python train.py --head_dim=64 --qk_norm=false --lr_head=0.0109 --steps=3806 --dataset="wikipedia_en"
MLP neurons of a small language model. Each row is named by its layer, matrix (up: input weights) and neuron, and shows model dimensions 80-207. Each number is 200 + 40 x the weight over its row's rms, rounded and kept within 0 to 999.
Before each neuron's rows, "fires on" lists the tokens most often at its 100 highest values on Wikipedia text that the model never trained on.

fires on: " with", " of", " to", "de", "the", " over"
L4.up488,197,163,197,159,211,228,179,192,201,197,141,228,163,216,178,207,321,208,175,149,218,192,179,227,190,204,222,172,190,252,206,196,138,149,159,223,167,247,205,208,160,173,171,196,182,180,142,286,256,194,130,169,169,270,236,257,245,228,216,138,194,156,235,197,274,198,146,165,224,125,236,222,156,184,152,243,133,251,277,211,268,224,242,145,192,195,158,159,166,223,229,184,257,195,217,185,207,237,167,179,202,137,171,123,244,216,185,234,223,280,261,173,202,148,249,132,167,225,262,189,203,223,197,189,276,197,282,91

fires on: "\n", " by", "ing"
L3.up752,191,231,151,187,204,237,239,216,164,207,162,215,208,185,214,188,150,243,217,219,174,211,218,180,195,250,237,107,213,252,193,189,164,201,154,232,267,267,250,114,192,172,159,189,82,272,249,263,173,206,238,234,214,168,145,232,214,223,168,212,162,217,203,153,274,213,114,195,244,199,200,262,226,258,223,183,234,190,285,149,158,213,123,238,240,200,184,209,204,236,175,201,182,189,248,142,125,130,247,143,230,189,134,273,260,174,288,209,186,157,184,203,225,222,97,169,218,229,167,251,202,149,168,162,156,208,199,262

fires on: "a", "e", "==", "y", "is", " longer"
L2.up1154,242,243,228,201,181,198,220,194,245,191,254,171,253,190,196,185,156,200,211,241,159,166,203,173,150,224,184,266,255,157,172,198,161,203,186,209,180,243,227,146,201,171,149,168,259,256,213,205,204,289,193,142,223,142,90,173,183,172,223,149,189,255,221,128,204,260,188,195,214,230,197,233,242,187,200,232,182,178,178,227,154,321,186,215,156,190,104,217,216,219,178,178,211,208,178,189,231,243,175,217,197,207,234,200,161,175,205,191,264,184,198,191,181,177,212,222,176,224,198,156,177,122,250,255,270,156,164,90

fires on: ",", " the", "th", " in", "-19", ":"
L3.up600,242,175,264,105,163,266,207,207,170,205,207,173,175,224,186,229,146,214,163,158,258,235,254,319,247,281,219,155,212,250,258,207,194,205,172,249,255,266,176,199,202,203,242,231,156,201,211,207,196,129,194,216,193,190,199,221,184,210,206,234,162,137,148,210,262,166,143,233,170,188,185,290,179,236,123,143,192,164,205,230,232,281,169,132,267,185,198,178,174,227,189,258,200,164,186,205,187,188,233,219,210,195,134,263,206,219,207,218,247,143,222,188,184,162,161,178,263,274,178,187,178,208,188,221,220,159,171,192

fires on: " [", " one", " 2", " two", " 3", " women"
L9.up1201,201,213,242,238,141,185,235,169,187,202,201,169,249,140,219,163,280,251,174,227,257,206,203,193,232,192,235,221,106,203,190,199,207,182,215,85,265,181,187,164,106,216,173,264,200,238,175,151,187,227,199,209,222,193,244,184,186,220,207,247,197,174,190,235,232,243,219,175,163,142,265,192,208,237,214,205,163,225,167,280,296,222,276,167,153,117,253,226,206,215,211,196,224,172,257,205,156,180,208,215,187,215,152,206,134,194,147,131,178,198,155,181,252,135,244,221,201,265,270,229,228,215,192,267,199,161,174,230

fires on: " the", ",", " Japanese", " The", " and", "-"
L9.up358,316,257,200,167,198,243,167,190,188,265,194,231,195,211,283,180,243,291,229,185,221,185,196,215,254,232,190,152,208,165,219,277,248,205,186,322,274,223,188,231,216,115,228,220,206,128,202,158,123,249,206,161,261,171,153,207,183,199,218,201,173,108,231,307,219,196,101,189,226,146,222,206,254,225,158,230,139,135,252,124,177,210,224,219,294,187,162,214,179,174,219,217,276,131,226,205,235,154,288,222,237,171,188,230,184,225,223,238,207,194,227,194,210,157,234,155,222,214,240,212,169,227,176,178,210,171,206,155

fires on: " of", " to", " from", " in", " on", " |"
L10.up846,194,178,231,167,220,196,232,194,215,222,155,188,195,301,226,248,200,266,219,159,203,231,212,244,202,211,179,200,251,194,122,171,193,243,142,202,199,109,152,205,150,257,174,213,202,200,134,118,235,233,202,167,254,172,188,233,196,255,241,175,209,168,207,208,178,179,169,242,144,192,135,195,153,175,175,211,203,232,196,262,136,164,118,203,209,133,166,303,208,224,193,204,143,222,122,174,151,246,285,223,248,181,143,230,228,173,233,189,258,167,211,209,267,202,326,240,137,204,229,154,97,192,166,212,152,153,190,155

fires on: "s", "D", "K", "S", " t", "B"
L10.up1005,189,237,227,198,188,189,233,207,222,293,215,144,267,213,222,253,169,230,180,222,148,205,240,212,189,163,147,211,261,211,119,199,178,194,253,230,250,204,222,204,140,182,253,226,86,182,132,120,184,254,176,179,234,209,155,184,176,205,217,216,160,164,226,201,211,192,183,201,250,210,211,170,239,272,146,242,163,218,225,208,119,218,195,229,227,144,170,204,182,207,202,181,216,123,210,192,167,242,261,167,207,214,200,248,221,197,284,106,194,253,213,249,219,169,246,203,189,228,250,289,241,188,197,187,194,183,197,225

fires on: " and", ";", " to", " |", " of", " as"
L4.up693,179,157,210,160,225,194,236,210,281,194,191,189,247,243,190,187,201,207,163,251,230,187,182,216,230,189,225,221,240,172,128,194,210,190,172,187,137,251,159,185,231,244,184,217,182,259,159,184,189,247,229,182,232,186,185,179,166,264,176,76,159,184,297,177,269,242,173,215,216,171,181,189,190,283,162,229,69,219,213,255,145,222,152,211,194,198,209,197,229,186,232,223,157,173,185,225,162,181,181,228,119,137,169,206,234,271,213,125,197,212,201,146,156,150,248,152,184,297,244,197,222,212,184,220,278,239,276,83

fires on: " the", " was", " were", " (", " been", " is"
L10.up245,167,260,189,147,193,178,272,167,80,215,186,214,190,232,201,166,190,129,157,243,176,199,224,231,137,204,189,187,206,234,92,139,175,187,159,159,192,203,189,141,174,195,189,189,173,291,210,219,190,253,242,153,162,317,273,191,158,180,246,185,183,158,223,199,203,236,226,222,211,231,237,268,227,241,234,269,215,176,221,233,220,207,224,217,199,168,156,195,223,193,257,232,233,179,160,201,207,203,230,121,258,221,172,224,216,144,200,225,179,168,196,237,168,301,209,249,206,244,215,172,178,184,259,241,193,149,143,193

fires on: " of", " from", " |", " by", " ", " on"
L10.up1264,296,203,181,168,180,257,255,185,308,229,227,203,155,242,182,229,211,203,171,129,278,229,200,263,205,186,172,178,233,260,159,143,234,185,189,115,219,241,253,203,165,126,165,155,175,220,231,185,181,179,112,191,257,175,142,210,217,223,209,160,202,139,210,177,205,169,220,266,177,212,176,199,172,175,243,279,204,186,232,176,187,174,203,182,230,96,216,119,204,229,258,152,79,154,132,221,172,141,211,224,194,184,159,242,255,152,221,188,180,193,224,206,219,132,259,129,188,320,227,178,208,234,165,210,221,231,165,213

fires on: "s", "-", " P", " Un", "P", "S"
L10.up74,185,198,252,246,186,196,179,216,248,259,200,168,192,237,225,166,180,218,184,168,180,270,251,195,216,245,184,287,220,192,166,174,215,138,197,262,267,140,206,120,205,199,239,222,150,267,183,102,164,177,126,208,267,237,250,158,238,200,183,186,196,162,184,237,200,131,154,208,192,183,176,199,200,226,169,238,159,174,240,167,195,257,232,239,254,190,208,157,211,149,172,177,209,131,136,232,147,253,263,177,205,128,211,213,180,191,248,160,158,226,166,259,134,184,216,216,160,270,288,210,140,149,194,233,235,189,215,223

fires on: " 2", " 1"
L9.up155,257,216,272,205,213,286,203,210,168,202,241,185,229,180,212,169,173,286,155,213,188,185,231,249,200,248,183,166,180,188,237,168,158,125,254,117,250,179,245,210,159,175,218,225,129,302,192,210,197,299,155,252,226,180,281,211,196,205,212,143,201,164,156,137,199,220,220,160,228,251,144,226,205,212,98,260,228,181,191,167,214,241,252,148,172,129,193,236,139,178,186,178,194,155,181,177,184,167,207,212,196,220,152,210,199,200,175,174,195,236,138,128,267,224,153,170,189,293,250,217,283,198,150,226,180,182,171,175

fires on: " for", " was", " were", " would", " first", " party"
L3.up317,175,172,208,126,209,169,130,206,234,211,143,181,123,210,247,257,202,264,240,187,222,201,178,244,260,216,265,158,181,261,135,188,264,204,243,238,213,290,212,153,218,175,232,167,146,160,196,186,208,214,113,193,172,279,209,199,215,252,235,189,207,209,209,201,186,234,236,179,174,183,109,284,149,157,140,243,180,211,196,263,221,193,170,206,223,195,217,214,258,110,254,214,213,130,155,212,184,228,136,180,204,195,165,209,233,200,215,147,168,164,159,219,226,112,199,165,179,137,195,252,157,142,127,294,309,178,179,291

fires on: "y", "e", "a", "u", "or", "en"
L2.up206,220,240,179,232,308,233,267,241,189,227,173,184,207,140,179,164,185,189,219,233,225,136,236,236,184,284,201,197,134,141,137,167,211,179,177,196,227,286,227,224,214,142,156,177,225,195,178,259,236,252,181,180,290,220,175,217,186,178,174,163,200,221,249,209,294,221,208,217,234,271,167,192,240,259,234,245,114,217,225,229,231,233,238,215,273,210,164,238,204,172,242,122,196,180,175,292,138,223,205,210,175,196,229,184,163,166,131,226,253,207,221,180,153,91,209,182,232,215,216,192,184,161,254,127,203,154,218,183

fires on: " the", "|---|", "\n", " The", " ("
L7.up968,266,284,223,97,176,219,229,200,279,211,83,235,208,192,212,253,217,242,182,190,224,201,190,285,274,213,182,252,148,187,242,202,202,159,182,221,278,186,212,167,205,183,165,170,207,253,212,155,163,209,193,203,172,139,130,213,186,220,194,99,156,218,220,182,267,159,166,177,156,192,209,343,146,223,244,186,164,110,234,143,207,183,172,233,236,146,303,245,201,138,186,207,248,197,224,187,188,164,176,177,204,117,161,224,181,234,225,182,169,217,209,220,204,222,193,178,219,219,177,293,259,162,197,194,180,241,193,204

fires on: " by", " to", " which", " in", " of"
L2.up84,232,237,204,192,172,203,245,184,186,172,205,270,203,199,187,197,192,250,187,181,225,163,195,200,257,156,124,289,201,248,158,167,95,267,217,228,137,233,216,245,202,125,214,203,218,233,108,226,225,190,127,230,219,178,209,275,183,202,262,140,251,150,178,193,205,188,177,181,249,158,139,146,188,210,124,148,185,254,218,137,218,290,194,191,226,251,188,159,224,167,213,220,303,178,212,171,163,242,145,177,146,209,223,168,200,153,237,199,183,267,173,177,143,146,132,198,123,201,211,186,151,242,167,206,222,161,165,109

fires on: " produced", " for", " of", " in", " on", " wrote"
L4.up87,222,125,208,163,203,195,270,120,246,279,173,138,146,213,180,325,270,182,225,176,258,222,148,253,142,203,225,158,186,225,160,238,203,283,248,184,193,124,234,217,178,144,206,170,182,253,148,172,230,188,120,175,300,200,146,247,213,214,228,224,141,188,137,205,284,155,143,315,222,221,225,256,260,216,118,168,218,252,129,203,160,212,170,220,257,208,169,195,200,184,279,237,165,183,184,243,166,182,210,194,257,219,213,207,261,206,151,201,222,176,219,196,225,141,246,209,151,210,232,216,235,237,218,171,219,168,183,171

fires on: " he", " she", " She", "She"
L3.up959,228,207,204,180,174,284,212,238,224,138,198,178,182,196,170,238,199,206,181,69,180,203,167,282,254,200,190,204,157,245,248,231,206,180,190,199,154,166,192,180,171,170,173,159,151,157,213,222,240,264,143,237,178,171,232,235,227,217,185,162,199,232,254,215,204,224,215,192,187,213,201,286,237,271,187,229,196,173,244,178,280,205,164,233,230,226,276,183,177,260,145,225,170,153,182,142,259,238,138,229,174,215,195,293,214,206,185,205,231,156,245,230,213,192,222,197,207,263,185,198,280,277,171,226,159,175,263,262

fires on: "In", " In", " in", "\n"
L7.up865,188,206,206,206,226,237,242,157,170,210,128,170,252,182,155,218,164,211,136,148,142,216,265,267,204,182,168,147,154,236,200,160,268,190,218,239,271,291,235,176,210,231,182,163,123,286,160,210,179,206,149,136,254,134,196,173,221,224,207,162,198,211,151,138,290,181,148,207,274,224,183,195,191,187,143,189,180,240,253,138,214,265,182,192,214,185,197,136,189,161,168,191,183,193,206,165,197,200,195,235,207,184,219,213,224,127,177,162,190,203,141,153,219,160,171,233,223,247,218,212,200,268,196,201,195,157,212,167

fires on: ",", " and", " part", " as", " considered"
L7.up1077,182,227,260,124,201,221,170,206,217,157,114,165,250,164,216,182,234,182,190,190,228,256,193,230,184,221,226,140,248,165,153,231,208,234,181,254,166,240,144,191,247,211,211,162,173,152,190,213,147,197,148,150,188,158,245,255,217,190,249,190,242,171,182,261,183,150,129,238,201,229,165,307,128,177,188,288,93,131,232,226,220,245,174,210,314,132,226,174,218,186,222,208,234,132,127,203,128,189,258,208,212,249,237,206,264,250,196,170,196,182,180,234,215,189,267,235,281,230,205,167,208,246,261,213,189,219,213,138

fires on: " was", " were", " is", " newly"
L9.up909,189,253,150,210,192,211,235,219,176,182,154,164,146,256,242,184,220,184,153,210,165,213,186,177,90,256,226,173,204,212,138,197,236,218,286,214,165,280,148,155,246,210,250,129,207,273,159,222,190,240,171,185,149,158,249,264,194,179,223,215,206,237,266,171,212,169,200,173,168,222,181,218,232,243,258,271,128,227,226,247,221,193,184,199,260,209,215,166,239,211,268,184,225,127,171,189,123,187,183,128,217,141,178,213,203,231,218,182,189,135,257,203,257,170,219,169,199,220,203,236,200,179,275,245,288,125,151,222